MLP neurons of a small language model. Each row is named by its layer, matrix (up: input weights) and neuron, and shows model dimensions 170-340. Each number is 128 + 24 x the weight over its row's rms, rounded and kept within 0 to 255. Numbers have three digits each.
A block is one neuron, or neurons of one layer that tend to fire together. After each block is what it responds to, as a language model described it from the Wikipedia text at the highest values.

L3.up50:140151098138106081139153126126136111131172135136095094158118131137126142126105112141107098127102131135151165111084123105125088141151106134154090102133156110182109138135100152108094109171134180132139121081115138142200120091139157112125158158064111134119097133157109112105155145149152127141164113131110162108141063161128142110116148121119143141136152189164108174150142112151107148157125120145149173114159140166127126110105070142132133118125128141138118116141180128152109125119117135147122116113132124118102093173149
L3.up93:113110133124134137124136104179130160168147106121100124132149091095123136081090126152158058125120122166130130137120118118136109144156136116127113116100134108106135136150086098140107129101128110120141125133094164098124114123113100113133138140113127093122133149100152175120108144105115135159130159155143159131180117121139137084112116127114112150156120143123156140135125155077148121134106139111097122108141131124095108160109103163082120092155148123106104091143120099146099134113136121139148069083148127134131076120118
L3.up794:167163139140175105100126171153139141130107120120138158144169116141097178107149098185164118141109109133150125080125152107133148152135090124123165100168126136110100132153126105095085128098111187175070112091121121135109112127147107135125120157165110132097149117112110173131125122128169149117084114121117108144112107129151163104095076062126119130117110148111154110148157113125099161154159098118117111125158127074081143140138142116143108110131145118153135089133128099113084141116096174112114145118164138155128122128100
L3.up1149:116128107163151111132143126163130159128165109135126142197118125118074130114109110102122087164149166153111123101155126147129145156157097095161111127158086148121100123118131117149116102135086115112164103121086151158112097103107126148161113120078087122141152118152132147095166121111169169143118140191155142155154176151138134123083122108111127212129127112135129151096147113117147180146139132116109166114145162131167116114140075130174094073132140111158065107148092142174129155116166134066099098091139121134132060150168
L3.up1294:147095199071103109119085158119095062127119095114121136142159126142108135157116096110101115097120140133147105068118144136169129123097142151117131136137132123144104132163145134089114125108087116138103120124139160126169135140142137140117133143138128136099114136120098188105106096161101147135128122141125146151152104126107131123173114139073096134146111120165136151099130092125101125183108128089082128160135136135195094120120125147166107117084179144134100171129078132135122113118142127108139148111100120139142131124103
L3.up1328:126134095113118162141173125165113081136170104130113152135112089127113085117119133112167120113142192117130147094097110107154132138104102159147096096157134118136102138146120125088128117148114127154143096117117175133132100132124073139128155147092115124113094083114134131141135128113161166157097129120087156147144117143110125152138109122148105148141153116136151102096129096180146140138112119103095166142100148165127119091125101172130115112149153084132107134163103143141112097134116123098119116123150160145108118150088
L3.up1646:178140068082138129116152132143120123106128104106139103159100107126135137140121113175175093101126136128177149087154108143102122113154126157069142109118139147137143130203110160143126107099089117144141172118140177137132147081122122140155110143129092170085178123156135182114100108108153117120149076086161145114097139135084098146109142119117124123125134113131137107092127105134136146146115166110115186171146141108124146121128168115115087091180141119114107099199116187139082117131158136117113147102131161116117135129135
L3.up1717:079127149135145115132134149144143066139185103114110119159149114100108099105152149104117117143112121107124126096156128115119165135126124117113148116166139128111091149127083132116132128155138196157155096111118132108101112119135122169161120083146127063079122108127111126092156152131149141096109057129128125127150087127118156174118111097092130145138099124155147148126169114141074155149108144108125139168173143129104132099110159156184098097108158127095136152176089142149087136104129118104160124161106141155098121131096
Description: Adjective completion tokens. Fires on the token that completes an adjective, often a suffix piece or an attributive adjective before a noun, e.g. chaotic, -shaped, irreducible, red, aggressive.

L7.up1540:135098171138101122110118100132151148117101166141149109093167120110105126147067126129116141120124123151120097143120163098135085134145134118145097098119142107107183141135151118111120127094126144108135135098113149114139085111165150135136128126146110116072120134132171105116165130127100167115126167082131128150173115120106121105104130096122114093163092111115153151146134108086153135180130112137119126166139139122104113115100110136127159110118149119158138140119124127157083171138139161151198079191121195078156133124138
Description: Predicate completions after was. Final token of a predicate after was/is/too/been (participles, adjectives, particles, or and in paired verbs), e.g. abducted, long, back, developed and.

L8.up160:141104130185156119121137103146109131132110103155131149131125124099126145133118109139146083157149134145123120144151144150105130147170111141104149136117132158130142096119128146135098106133115141110160129131098124148087118142121110150092105130077138047132138126134139129153095173116114141078143131107133117138140151136077093118120139059113078168132076146141141159097140113117169155179128125132109183126122120138140131106101122128127156145175087111157143150109112103164114134118135162084131053158143188115115110157100
L8.up615:141103160156146165122098138136162143120112148123101137090112137108130118188111086114132133139121101108139116152142143143184092124170129147127149129144111147118123101079107090120126162107124103093115139110136125097121078143113185074102111103147101119125136096144158107145156114104130136126109113094105110138131122091147107089097151126123159139155112131131107107147176080113096122154089133095129103139141107083130195126123141129148189137133134125129152121096148120149090164173120133120178079149121168118140189133142
L8.up806:119143141167145095143163164132114146134092142148139123075140175157150112149103123123140110128152125107145142117119125117098131138126087112135149106163144142140113102100092122116131215098108153109116111125099107093109080110094159135057118093141111144100099120168129113165167105152142161125136131107121115143144124139104161102139167142137086152156103105136117127109179115089160130162125150136116125149165146131121120160114163118124156171140112090131093113134115124140146114123124128144121109129118168114110139102098
L8.up1520:092088142173147105143173110141102134120111155156131125117142078126118125134133124135156098140110137147096115149140137129153147143127138148118116093113103122142099100127163116113155146073138151144109161114148117099128102145141095181106049105164108097143152154154148143123125147138123169095141122156113141109181108095127130128087158127144114138158116129132135080133148099128140125125102091133123113106150165119189133095113125164096122146129130169138112100104123113159152078132142060101149075129147152106111103139110
L8.up1586:145106155136155151096131157139140152139093152143125120110176090104109172134138117173139139151134118146118085122120171111151079126184084126091100094103157116126100103096098148112128114074167165107124138129120138133115093121103117144161131119165063075112126146121152120158172165117117148133152117107148112168170116099110140144101152167138129100149103115149080106144191098122125140129110128105140088140143105164179157142116134125121125171125144103125150119124115107093093148136145135124139095144137137085109158152100
L8.up1596:125102079150138131154153106150119134138138113124152081128137093070108108171107161126145142163094121153119121097131144167116086159172134100113081138086106180163101113103139096131137095128103093125132132101131138156139151133121087121131126126103114157167133147109147146107159142124113155104134088101094139184116105154159138124175128142182127097142169139096107127173119081156118110104098153166131121115147126129079131134126146100153129127067124170128131134122136140096146171123123146161110160140140099094176122162093
L8.up1741:091121102118170141131080151141129120182153170143104196186134094114142141145125157104135082123127135096139124092165160124119115141149131135097140150139161129132075106130141082103103141069138148123108105128112079132135090152127080136090113119104133105123115144148161160081143138145165146129075113166055164114131140140087122119139136135153081109169141072128112106175118069142128130146103126122141141092146103108128140108100140104151148151135111107110127161133075174136123120088102118101083117153158123163101118121144
L8.up1771:134126134169140169133152097124128140123154126113095134115150117132114182143147152103126102140114148122099084165152142118093067169162106131168089081126085098105120112147097136096128105091134178092091122053112131110111070152158138162095126102141124097123148170140172130180139120148121181146163134117097115152151137136135103124100162123180131156113088135131157120147118090129140156150087165141112126149128125109168108129120117145132088101113136108154156121139145104125147117156162105106153084137156150102118087140130
Description: Predicate after copula. Adjectives, past participles or "the" forming the predicate right after is/was/were/be, often word-final pieces: traumatic, scarce, unpopular, injured, made.

L8.up233:167082116153128140148108132155093122137125109100136174107122079101096117121130080124106128124095111121102111152119086140120139163075166130131137149143148160170115102129117117144158126131140104131096117101170122110142147127112170123170141108119127104198130135127139128150131133120087145131103141157114121104129102139129104141156153147131150131137115149131123117133106115119157126167095100102091129134132168128120111150149144115110184140140163131119117121129151083148105115141128127096126103071161165113098084152168
L8.up464:143141131120089118120136118111111154143175152118143115119105157112132128127143140135110132119109130105128114131143125177127145127171151105147118178131126086168155067131075079151092160143091085122121145130145112116119162158119120125150112131112139140133129099099178124111132068095122138121175171092123129093139136165120090127149138088132143133120120122129167107139119091091115137126121128108174099091154130118151117147160098132152110089136141118074133114123118141118146124118119113162129099137110155128098114158127
L8.up573:157131171119102193145164092140112101167123115115144143096113094091159125095144121122114124130095129129120092157104151104138092161130126148123153122142149164128094133136097143119120113127082119107118144131156162116120095134139197138114175111105075127182101112097150130118132122137097143096119111126136092135080119160133099125121135132137081110134157135123135124127113137152129112122112126145134078139126105116165144120139077107137160125120108093105146161120064139144148129141144105096116104093177157139138137158160
L8.up841:133125134127135143144132121137189134180136135129106110120072129096146144144168148134088129127164146095105124157143104158120124127124106112133105113112160133103182119143173161126134087130131134131132142106124154156095125147126093188119118133145128152125198103120136130134119104136110105127062123136129130128092095133160135089143164144096121100168107133152151130152187131150143148126151101131102128134097159113130160122122125125111129162060143108155189129130130125123142168154173145151154141175136138126150128127154
L8.up1088:155075160118134113134143098157113120121126122108107143164125109145145164094109130120109145100107146133114148137151172144161133150150126138158107135146099117142143107110114088132126107120113136116161138098128162118139142135168120116114148132145144128162167189107112125144126099142145160134072120147139162142141110124141116112121138154119130118109129184151135121129167124117104093133162133149131132103119117128131129125116148103157139150146146100090129123097152181144173077110139171165155145115123074140142106110135
L8.up1171:085134115158126080109121120149081094083167144114080135163116106122110120160145115122154106160124139118184139110164139169172152138150126102153126129151135134143164120150121130145112113141095106121108128098118145127157130079062123106067143069112168127108123121117120119141145111103149094111134147117150097123093128127167164122143139145135109102181124098115126170168089119127129125115130114181113156144132111122156088148116108086138151126174136092109125139156107137113139136127116128055146111132124171146123033120127
L8.up1538:088110151127141125106101133101141151132154143102145159109149122089141140126120117088134135146128130143083110077129133129104180174137116161114109138138143110142104139126161159150115117125138131089150140086089176173153129137110160132105113125126126131152134146103109092154111149131114125138093112154109088139170111113117113135114146127077092100195153137107165142104144133118131154133169121155114087134119103113129149120148076123129149109120130116110132152079105113131109149168108113119125102100159171116105119162122
L8.up1794:110104097157136131123161163140106139092145134146082126150177109144100143148120153128134149147107136087089095132130150118109129138137140171093129121141184093150162126144147099153132099128118096157117124132085151133165118109108145118125109102135166105101110152138134106123094146132132129036099161123123173126182129120160171115152148132097099113137127126130102087136126114102122144114108103117114157136139102172131106128081123137112146135178171117104104071115117115100150137122159162136110121132187148145162142173137
Description: Coordinating and in pairs. The word and (sometimes a comma or or) joining two parallel modifiers or nouns, as in civic and military, Buddhist and Hindu, home and away.

L3.up234:178112128130105142153136149134164118133115091129118135134168115131152100125192137140095164124126094107138134103148188126158109123128142100131104077111105116127147138127086181132131114157104139073115104089109122118134150084139151132105134167128108116103110108157132102127141116160153125122121130147080142125142122145171140122164109092125115116132121124152131121197181125115149164141138125097122098116122168147154124104112103142167139153128133128117135089127079121110173095128122115136137115125143159140134128127161
L3.up537:145110126103106169090152131123125093147116110138117139130110173138117120121117179136125165117140129124123137122109105115135120143098176176117163111137107146115084138143131129152092116147121158124125112133135134152150128110116116099139126132103141118121171170117122100125176099144109152127153151137056177157149130102145135132144094133156169137144138147135109124147107093152124130134124157088134155106119136103154125140126102126151134121106122089142149137121096131119080086136127148134129088117096204097140130094146
L3.up543:140132146109140166124135131126127107148105120112127159127151162124111116107126154111118133124094085127118100148118148122147163177085127140071109129122082125131134103102104149094143164110130115126096122144156120128148123129148137155107164155118089106128088133146139120103125100132146077093151103086156138104117132131141116146138128118137109124117107087121142129151146097120148162129103132124146144101129095129110096161107100140181132120127140098126116129179105155116120132125099121129154083151160112157109167190123
L3.up667:155159128114134104077092185153140119126120103157173121137161137086082120110140136136086120118144108142141108125134150172117112169126160115126096081160129127120131130135116124101093118122108149134102123123088106110147110131124143103120117147130140117136134100150145142139106118146134161088096138098119124138110149146153112107135159124153132147104145117118124150112117107119168102145090153099109133115116129101129095090131134148134151130101137151115116143152119133164119138104131120119105098122114119125138189136137
L3.up676:154124150156121097138133111118113102118121116170151135138122150101151145166119124091156129099125119097115135184134127138125098143144153130126101090118153105119111113168079139108115149108140147156143147123169135176172135126136171118153106097116099145101119116150121111149123118042109155152096148105100141111143165088140155168130120094139079171150090153111090165118083173141091130092148145111103129117133112125123112112136093078125136164118118114136126088092111115112105117146132078163134092135154141147118134112116
L3.up1059:086106139140143160137143138135124101120081164136140144166110125140142103138135097140161165179049120133103139148121112147098136076127099124144144097126097101162137154121113136143155107136156123161112094176112159156120102127139117145131121134111128127093134145098102142138124099083158099123104147115135156118146113134098121113159142129130154106166110146147097127130118081140123139103117104177125138096124134095154110105111090119057088130147093126128168148117147164090155133178172130129130113168153101161137091172129
L3.up1626:136129128136176175105138124135129131129132092097137148145130135149117124144140111106136142084143127118120181100090119144119131151150147157141153160117147121156135131103129106141132128151137121191113095150145137147139122110107130158128099108107115167116140089142182122133153117130104107114075130136132139145158110113152105134157114122147129116156117137092148126131138091109168109161147120161086154117101120136153131128135091120176127149144119108140122163102103124126124134111155148134122068168168122110144079135120
L3.up1689:138138158173078127122100149136133148132119149178132145158125136119113105149096130076085107139117148090151129136150157152142130140107104144115114100112127122132172103145120106135106135138201091144111145115134172143178096148152119113123129147101135136122156085165124156113122126107107109071115155118129161167154141187127128149150116137084125135139098150119136120178123147147182143168134127113124137122111152150158119071106104107116127154126134117149157173108116156129145119106090141146129105096127147163086138128164
Description: Coordinating conjunction "and". The word and (sometimes &) joining nouns or list items, strongest in section headings like Awards and decorations, Honors and awards, Life and work.

L7.up560:195063097138117155137139120143152141106108122105116124137113121136131105106154117124111128119131083127131087165136145120137144158110165173130087131124125104092153124158089125132119181107142119171092102118066108155148134154147140131141129167096108136133114126112160100133114138149143082085141137129110072141107129143135145097138151107115127141138150115128141100101151146116122116146113086116097124101152137145105151142132120119123148156144140079206144143164117127187128078159105157096137117115145130151115152135128
Description: Coordinating conjunction/comma. Commas, "and", "&" or "or" joining two items where the first is a bare modifier or noun awaiting its head, e.g. "agricultural and", "Box and", "White,".